Part of a small language model's weights: MLP 320 SwiGLU, no biases in attention or MLP.
MLP neurons of a small language model. Each row is named by its layer, matrix (gate and up: input weights) and neuron, and shows model dimensions 32-223. Each number is 500 + 50 x the weight over its row's rms, rounded and kept within 0 to 999. Numbers have three digits each. A neuron's up and down rows have the sign that makes its largest values positive.
After each neuron's rows, "fires on" lists the tokens most often at its 100 highest values on Wikipedia text that the model never trained on. A number after a token or word is its count.

L6.gate18:569519483468461524434531543481496534505503498517555530423405526447457451422528531491498484535430449436544627584544439391579447495598431474510497541554509453455477510461508520495541506604586490519431536427485557552508424401565505525581462521486479500499531457558497495552537450511551522530524525532539483462530434487477487458465433524499447516491502583441486436435517437447517427520466544557509471559494479524445465618477486558550496478506455449540567610519562492502518548447511555462481506477533520474501596527464553467552584497496556572479379550498558489395521488524547495392
L6.up18:478505561426572523603563503476446345449567474520487559472448421427532560514529536469671478398562584498523455535509500501494432554463428548504566450476474535513500541553585500504510470483465508531424450499513531445510533498591538449538494468498558495441445520481445552570527540529491502477521539552463418573540485450582536419516472504486496509485469464592532446434530480505505517497602581584501564521540545586543531479500582523543499551495490609433537499576487524555425465518437599456475508444546474482411586494597488537438527531436459454557454413415476529518451477510491430463
fires on: "l" 29, "um" 17, "im" 10, "a" 9, "." 7, "o" 5

L3.gate171:545555461454556501484575546536523428458538475527475532578514525490569440388383482520519463498468633520419482465602432509453465582501418505415558527520521504459431512510472517469491511522503498505453477460429496560509466497503531536422530480420492517547489531546505517549470621561420549518386423481566426367518464474486468539507440435540537526510595449581468575516567498513605492523585513442461468466506534464511428511501471439583461428428482504573519513492567560433529453468533460473503519507559541533429538523438547569533597445415411449354577551544489508477519475490528467558
L3.up171:583621549503450524450479565480537561517424500473524467459526532437483455547380488502567491526560600471525502424474512460518534488552511476470614474480545544538477483490448516516409516506497490512472491477566457468450509480424498513497456522453540427483538500499641444538509495626460540485490503543447471684528497432625501485482492543498386583464484518554562471484469555526461583557484480478459510560561598501550449447486508533478460402494450584441475523538546564517508407493502435438497446551549563514445429482433520481489593592482484480518475552566479476461455445545445585473
fires on: " Rec" 28, " rec" 28, "one" 6, " ft" 5, " dec" 5

L2.gate55:453542389577381544624547495481494477505547419553559451554469521492534433484488529598535473385479503466519524476481476543520569560545496496464573465561541513521459462564410543468546506371496486502523487539542493491528546601475470474489538406488515540569508506589509507507621455493591471502516423507456408513412597381548551554467519506547523493488473540521581485543442529589552483485597514531457524580510449505524597457435518539498481602497524510454468582479464496455517556520487456586432422458481535481441566557465596431492505491467518532473485530464464550494416482534544503537
L2.up55:436529542547526429572480508456491415530568476582535540567436548477545546529520574519532530431472439437532499508470514571460551492513532460513607445568479386493483513501411466506491540442478563477596437440555466472517556570459469519520496444500466484530515553523562465519587453442589450457571470525587559430426590400507479516531579445536479504476564501530450460486506519462484440488486544428553429508503462539506555406454499519432499469443547493453496613531583461442442530507524543561453413540411442487495560523524585391527460472468537570539552566460482508476465458532495453546
fires on: " Comp" 26, " Cl" 24, "duct" 12, "ased" 8, " Lab" 8, "ype" 4

L6.gate298:531461502466540466574446546536428623496530461525459382481536511522407536454504508473500514413397545538505497502520559521456516571447485486525519506375478443608449616538455456541490581546546562463491521516596528590483544504460516518487556504431399538448506543498442493580589533534510466512568502496488532462449534541487458466499444595526583581486506440501484472472498488547501472468547420507485418544373483477437530430488466472438450540449470534455542545459504451522452419473623617448499523488493487513538526465454432540547470574527393532502546518448477575483453522470586460460
L6.up298:501495433451518567439448545496467428534528509510450554475520536459535536538426580575415516469446406511474499383482530463572432467456490382499456477458525506488599546517468515531482443455523506570407445515532513520529471405581474491594518488520575529529577438488357498515538511480450537400369478517528539406511480508534529542488465512426558444567492571508504495494545564522547463555477515555526522620468393515513533541510413567503517452515537453460517495428559394527430444464483550532379543392466505514453416482418536461529502387503548483459547447514533485449476513562480416519
fires on: " of" 30, "el" 14, "ost" 11, "l" 9, "|---|---" 8, "wo" 6

L6.gate86:564482441541444435533480539453541537559507482454492480524507513486419527470495543528544541417482564524453540549481417502447452602483483450459591458467497511542562393486530458611491551548487474502493439615423519518490485568492574513494530478478459527477497497568425516609476502441465565553359446433488440548560510510600555507517507578511470445512413433607434543515580507439427525514456505545504558483491609527467408455417526464470387485424543367440492543520512548474475482499502510587441505549634578453491562467465498471458514565529554539528532580469513526434532581589541519429
L6.up86:475568496500469496516535507515464479459519489521542462510552424550467566545447428493503527517452455505428402542450541514555427454496449450445402506479494501419535542438520579525480507521520646428507428482574378543517562494471541453332471445489577492502416477541506490627530511544530514553585471478449448512491506483551544542496519553503579427491510548567617573377509565464490551504520537489479483531485491440535465514590490459464509370465462473592509492534452470527501418578570460392479371456501420502460470589557588513428545481523454488564522427521577498471497516496427448466
fires on: "ro" 25, "ia" 13, "il" 9, " of" 9, "i" 7

L6.gate176:500520546613488534488507499455483568469494519442478522454462548475496520474571486512539467600432503472463504509600511473449515486410491465502501504541502544508453469476504477561477401516505507462539489557491600520632510454452522419474592439546494406510553545543534513468469453458516498563474417511516496535399512528475447567595464493408499474497487522582500552438470485430508568480504428556487477563547503502519467476363524477578583540507495662508516434472500455559398481545587493440593430433613546489565511506545385557491398523506545473500526510436496437529457518531546421486
L6.up176:513543625514486449506441487401532434423508564384394498513492503486556449437533488480474474514451601470557487505545577479470476577500520452517510455590454507463557463598482463503496463515606463503447453655491482472527637523474482429487556523437414491532471516453447490544507487591560488472476422585460527406486482581540484471570503550505578486454571538522546527480463538435479398495550446582555452628550489567485559535515540544468496602505538586414540419558448399510459480513436520387424492549557461521431557532523521476456494476506581506505570513428490511579472503447528502492
fires on: "os" 27, "em" 15, "er" 14, "or" 9

L6.gate197:505498501598489507494539628579516515506498480448512368604477504491510480556520541516450442493355492417590549515484530433573507504587566550539484497512535484513427467532508443520439608574482549431471477516459610510458476551556475427490450521539510475627539522549472479457509519482502509504444485452482498491450571505524511549488512520405499553548488572509470463544544572409405509440534440477463554472486495401496539562494410497530576610505557515461581452521470470532582515474482545513497555383501458480502452519518512496385432528545500478450439487520545513483554524457578480576
L6.up197:449517448615536532551455576532514529547526498441485415512554525525517530552514530489449435434486469449527550568617492489564503403520488513527490445495508621493533522444469516517459490441483525395414492514452521443383413537516517485501527558516631588514484513492499425418517542483503479524486529547503537523476514570570472570495591582443558538495490541501539491615504518467368473433492511501495543583458445347455517470505505490581526539551545580423572556502488531529520549446580497523514539439479484446490519457544495500481569566541493502528465414482555480522481608454514471622
fires on: "ber" 16, "ard" 14, "et" 11, "let" 11, "old" 5

L3.gate193:390533478529478553489468458487564524422526415478502405564465504412495416445464448603508468525528625528518442562535442578421524558441512505420493656485613499521576579605512515519485522461506517447539448581545549497498465474515680448493519649432462521470509565562504456561484596546492493464553525567471509456461481517525581503472493471564471477647537574463452510526555582547520582495448500372553558533513548534568453522460472516449474495476544484566443502531535495524437523426487499495543484441539419414495462551549538465493494469520618509464505500554520489487390416452501546545
L3.up193:410473560444497526474474485483572444429541515446457540525474433452596449474512538504514436471547590559554468444444456550490564504512514485504479498528515493369544453510512511449559412464541439461459435521445502479535504480539551501583566619488553459424396520439483434465430598496430523480615552518420459532497487571538517462524410543581519471525530540474514546545428536529590563519483542471504530491537518516528436443492644518419416479526519520525408485478513491516459480413448381436513479516502420426527405464533468499452496546522564466470516501563443526496409495519453525565
fires on: "inc" 14, "use" 13, "der" 9, "ge" 8, "ath" 7

L6.gate288:640519517485461485561484465535440538553439452530524458497464477463539444549495515548524529538426515469603459471520579452554557484490512490453532577505493639482454584559552529527467463519471473547466568464528454510561411410435480457547507473560574482479524534562519538531519405531454531471424477517507504514471553483525491487490582546575477523552538518527491434403506508438488480540580450425462533404512518488526603594510407542474587503473499398559577440590388495430518532525515550510597427407488513529576482442558470535441533511396537514535486548531523576495589516455443494446
L6.up288:502517578533461553569554634565436557439545479443512555536499493432584426548506465546547474415533501406466445577582481544544538452446520572401489509507510508442431415476482468513482435518436485473513471389455460534501493490438465399477569487425447567538481577486510491526541457390407555581547492569504557488420464483553441503553545480557496536504513543436581430536429538389485512444513385480556582468470483496536556497540548481520499524531487531505569662588468461474434569480471447457534395516582569503562512520515499510482466433330533482467502520516480543512446528481473490519
fires on: "ter" 12, "im" 10, " to" 10, " inv" 10, "and" 7, "el" 7

L6.gate313:577528500475507466550528496468488665569537500511496383542473511479470476421626467540440537522475475465532509654502529506500519479527491481536518455529516502499522542485488557517416583605572500559401524524516514512518517511543471453491512543568522564452472469515526518593498393532402541563550541524516432531376550484537636576481496562503533477504549513522545486571512490411448536508460473424453449602512546457535526530490517464532445590480495538513494536563486378566502498501525412466533448576497460505547490563481409487521496493541458474463565483473515486594442444415481546466
L6.up313:548541439514538509457544498495521461540467439376550564476532417498458601493451495509571532465478612453512498564529543458440429352531468512525532518473471581493404570482529493516481608525526485545526415409450494500424543490490508505534424541538420509449517443464510562502580553513453543532447478451498447492524442427521473439427465525499525504515486493553552477421466522529443506533501543509526502481523609532568400533553479611405528484463537530441446470464483408477394573518485500454493465370556474485453482482492523498555577457532413511552386512413516492439422629470581370498
fires on: "ar" 15, "im" 14, "ir" 12, "at" 10, "l" 10, "et" 8

L6.gate142:570514430450542470468508508463440498473517441422494452399392558457482481432511530498576473484482518484503491506598428431521502614456513564561470532437571512488440565501490587397498526469510514519610414551458470522447538505476556482471543498543503553544498485455455564513412552406424508490486432522491444453440552570509572502559530388394550510470553585536441431490494555454432531494537509516492611477520430497461551486490456540563457451530505473436494515510563602440452408538490477558583532498501551444472498455512474529549506544529447432427563388483490472527567469442519527538
L6.up142:398475453552473350470508443408401486468544535487497522481470482512529432587539503419529384550534528546612443457456483485471587465539559464551468401542507533548465465481509474469513476535550493544545516451514426436513615411572441515547543434508426450505484404437540475427478417557559514508518450517556429445448470464424546550419538416478482438538472475473519518421434503474569418512440429553484481564470528507599497502543503551527574501507512380436472515514416418576431541537453515551478468550483564532487402541489444502492533431547450500512538491361525513504445548406478523542
fires on: "ar" 32, "im" 24, "in" 10, "al" 10, "y" 4, "n" 4

L6.gate247:496484488518502547466335504453525492429526412462523447479576434544517457521463576515566540451477427513494512414516467434466522503519503469365500346467486463436511405534486577447497519446519530509544467418474583498571566518466472507484486483463526510526452612491518480570525509513539462497352532446505470531523498548486481500442528448467520547468508448485462482499406512535444484513532581541470496552529497436536482562497482595518507540469523518541592413481523580489580536485530476571519538548537511410562410597588471549472486469461528429532534482442473477548542501432516500442
L6.up247:459557438543569525499409532422498513484570420494491531463533439512545464492524577475451462453448450495482549455400443508512499479511530451384548449490426508504492454517512515426489397504452495550494483483472530475466470532499534483474507484503480471541422505481532478524542607545468598526410561463514453505437464629530522500481575440469520597477520481490453513461359479529436479485510518498485507591588489410589537528452458454492483522533552568511470564496595511423551502526453465484451539534559518489609432529470607512536459537503555417591592503564500515531517614332449474471
fires on: "ar" 21, "ag" 14, "g" 12, "i" 6, "ist" 5

L6.gate316:526429496423445483469488481420559490493548441461493490455409531529497487465501605438455542529471490534542571489587545468495491444477480521513456500519500584438534474577428478441542416471484443505503405456460550510561504420456373416524514458505585468580455483549495529549497520430529478475574528509525523570502552526451576541535537562434495463540505439442573571492377459515452556489537523552491463410499433525516476617460475555570458488579530501479530473448510496546519476578427441520501497488495526465521428482483452561501451550448523381467508631518507513511583545496556506546
L6.up316:483495555437551479374498473505577399541524470504483520457446599489500489467495476518502598499458496513513612536581545473522485420555481409536466537402482431580515482587458530453519476429499516577453550446510419491420572536499474513576469458487593457496471536545485440489439512483587593533547509537499531476508493535538574573538519535447547545564498532408564466495484470577485589520508505474571433499555571529576534531428487624521549449523452538533499507540522569482592591441420465511530551429607609517530437498512491511453487453509533460518485516577448585526572513563587469491
fires on: "ar" 14, "ation" 11, "ist" 8, "a" 7, "ion" 6, " life" 5

L6.gate190:501558469444450406426497469528523439459453496450553477512469533467487512553375494402462530530468450480562499520604514482589576554501514486510523590578517511519512459425518495472448549477584455465514561513461508454460466337453388541440437543438478515474558501571445532355449501476498494511440309500553572459512502466466556454479492448499531491523473571537506414492446537443546471482553482491557441420498537554537471489525498529491526460454553487469576498511547563521548439579574453481557443539538462580541440532498478548448497577495455483564583564469494498566579456446427498507
L6.up190:462490461487352540470536508497463490531452506542546507456619537518502497473503483493429545478478425495524562499438521484510395483439588459472418540607553482470394519500451567527570518540556451453527513511392574505561597541559576434465417433446401553540521445499495483514513570419619433468416544521531512529528429501461490503497477553522453564502452380498540421522492539577462526473503437549539578459466535413558493532479546501354535513505570453500485516536561426507493511559488475492523482431534454423503548472489558542520452510480512530548449531508529397526506485493440521460
fires on: "m" 34, "al" 14, "p" 12, "e" 11, "t" 9

L6.gate126:504539516517425501504483570404497468532472410382528396491560459567506381504479611548436448560451519522490535452501445459511467461476501494513425460403498487500575513469597492439456456517534550505521557521448548446533558504549492549500550456497539541487518537543433513472576438420441548504483423581539546484437491501456498427518533537472420443525494486515490496545467539535564503515473501569395513460582504498498481476551513477465518509537508487470484569659535519477446455514454423566624425501475510417524477489500495575510463519475526435513634528500511548486598538483532517560
L6.up126:515588451456416464446472559433483538524476472510532521542574524511571461486420441473442463511571504591471428507466525446547432397511495471381577502476456515629407533499457469399464469386661626521471482547498459482427562435465559508489497535420525513448563514552527522516445532564536465531501489503498446455502463488485462386516524448546542554457514437533488597487516521433501504436456440528656566437460449421458452481514436491489494530466535494526530514562509546464560501485509497553508512481528474528461520434532556481471476527528536498479602428406501624483578551502504460404
fires on: "ar" 41, "il" 24, "e" 6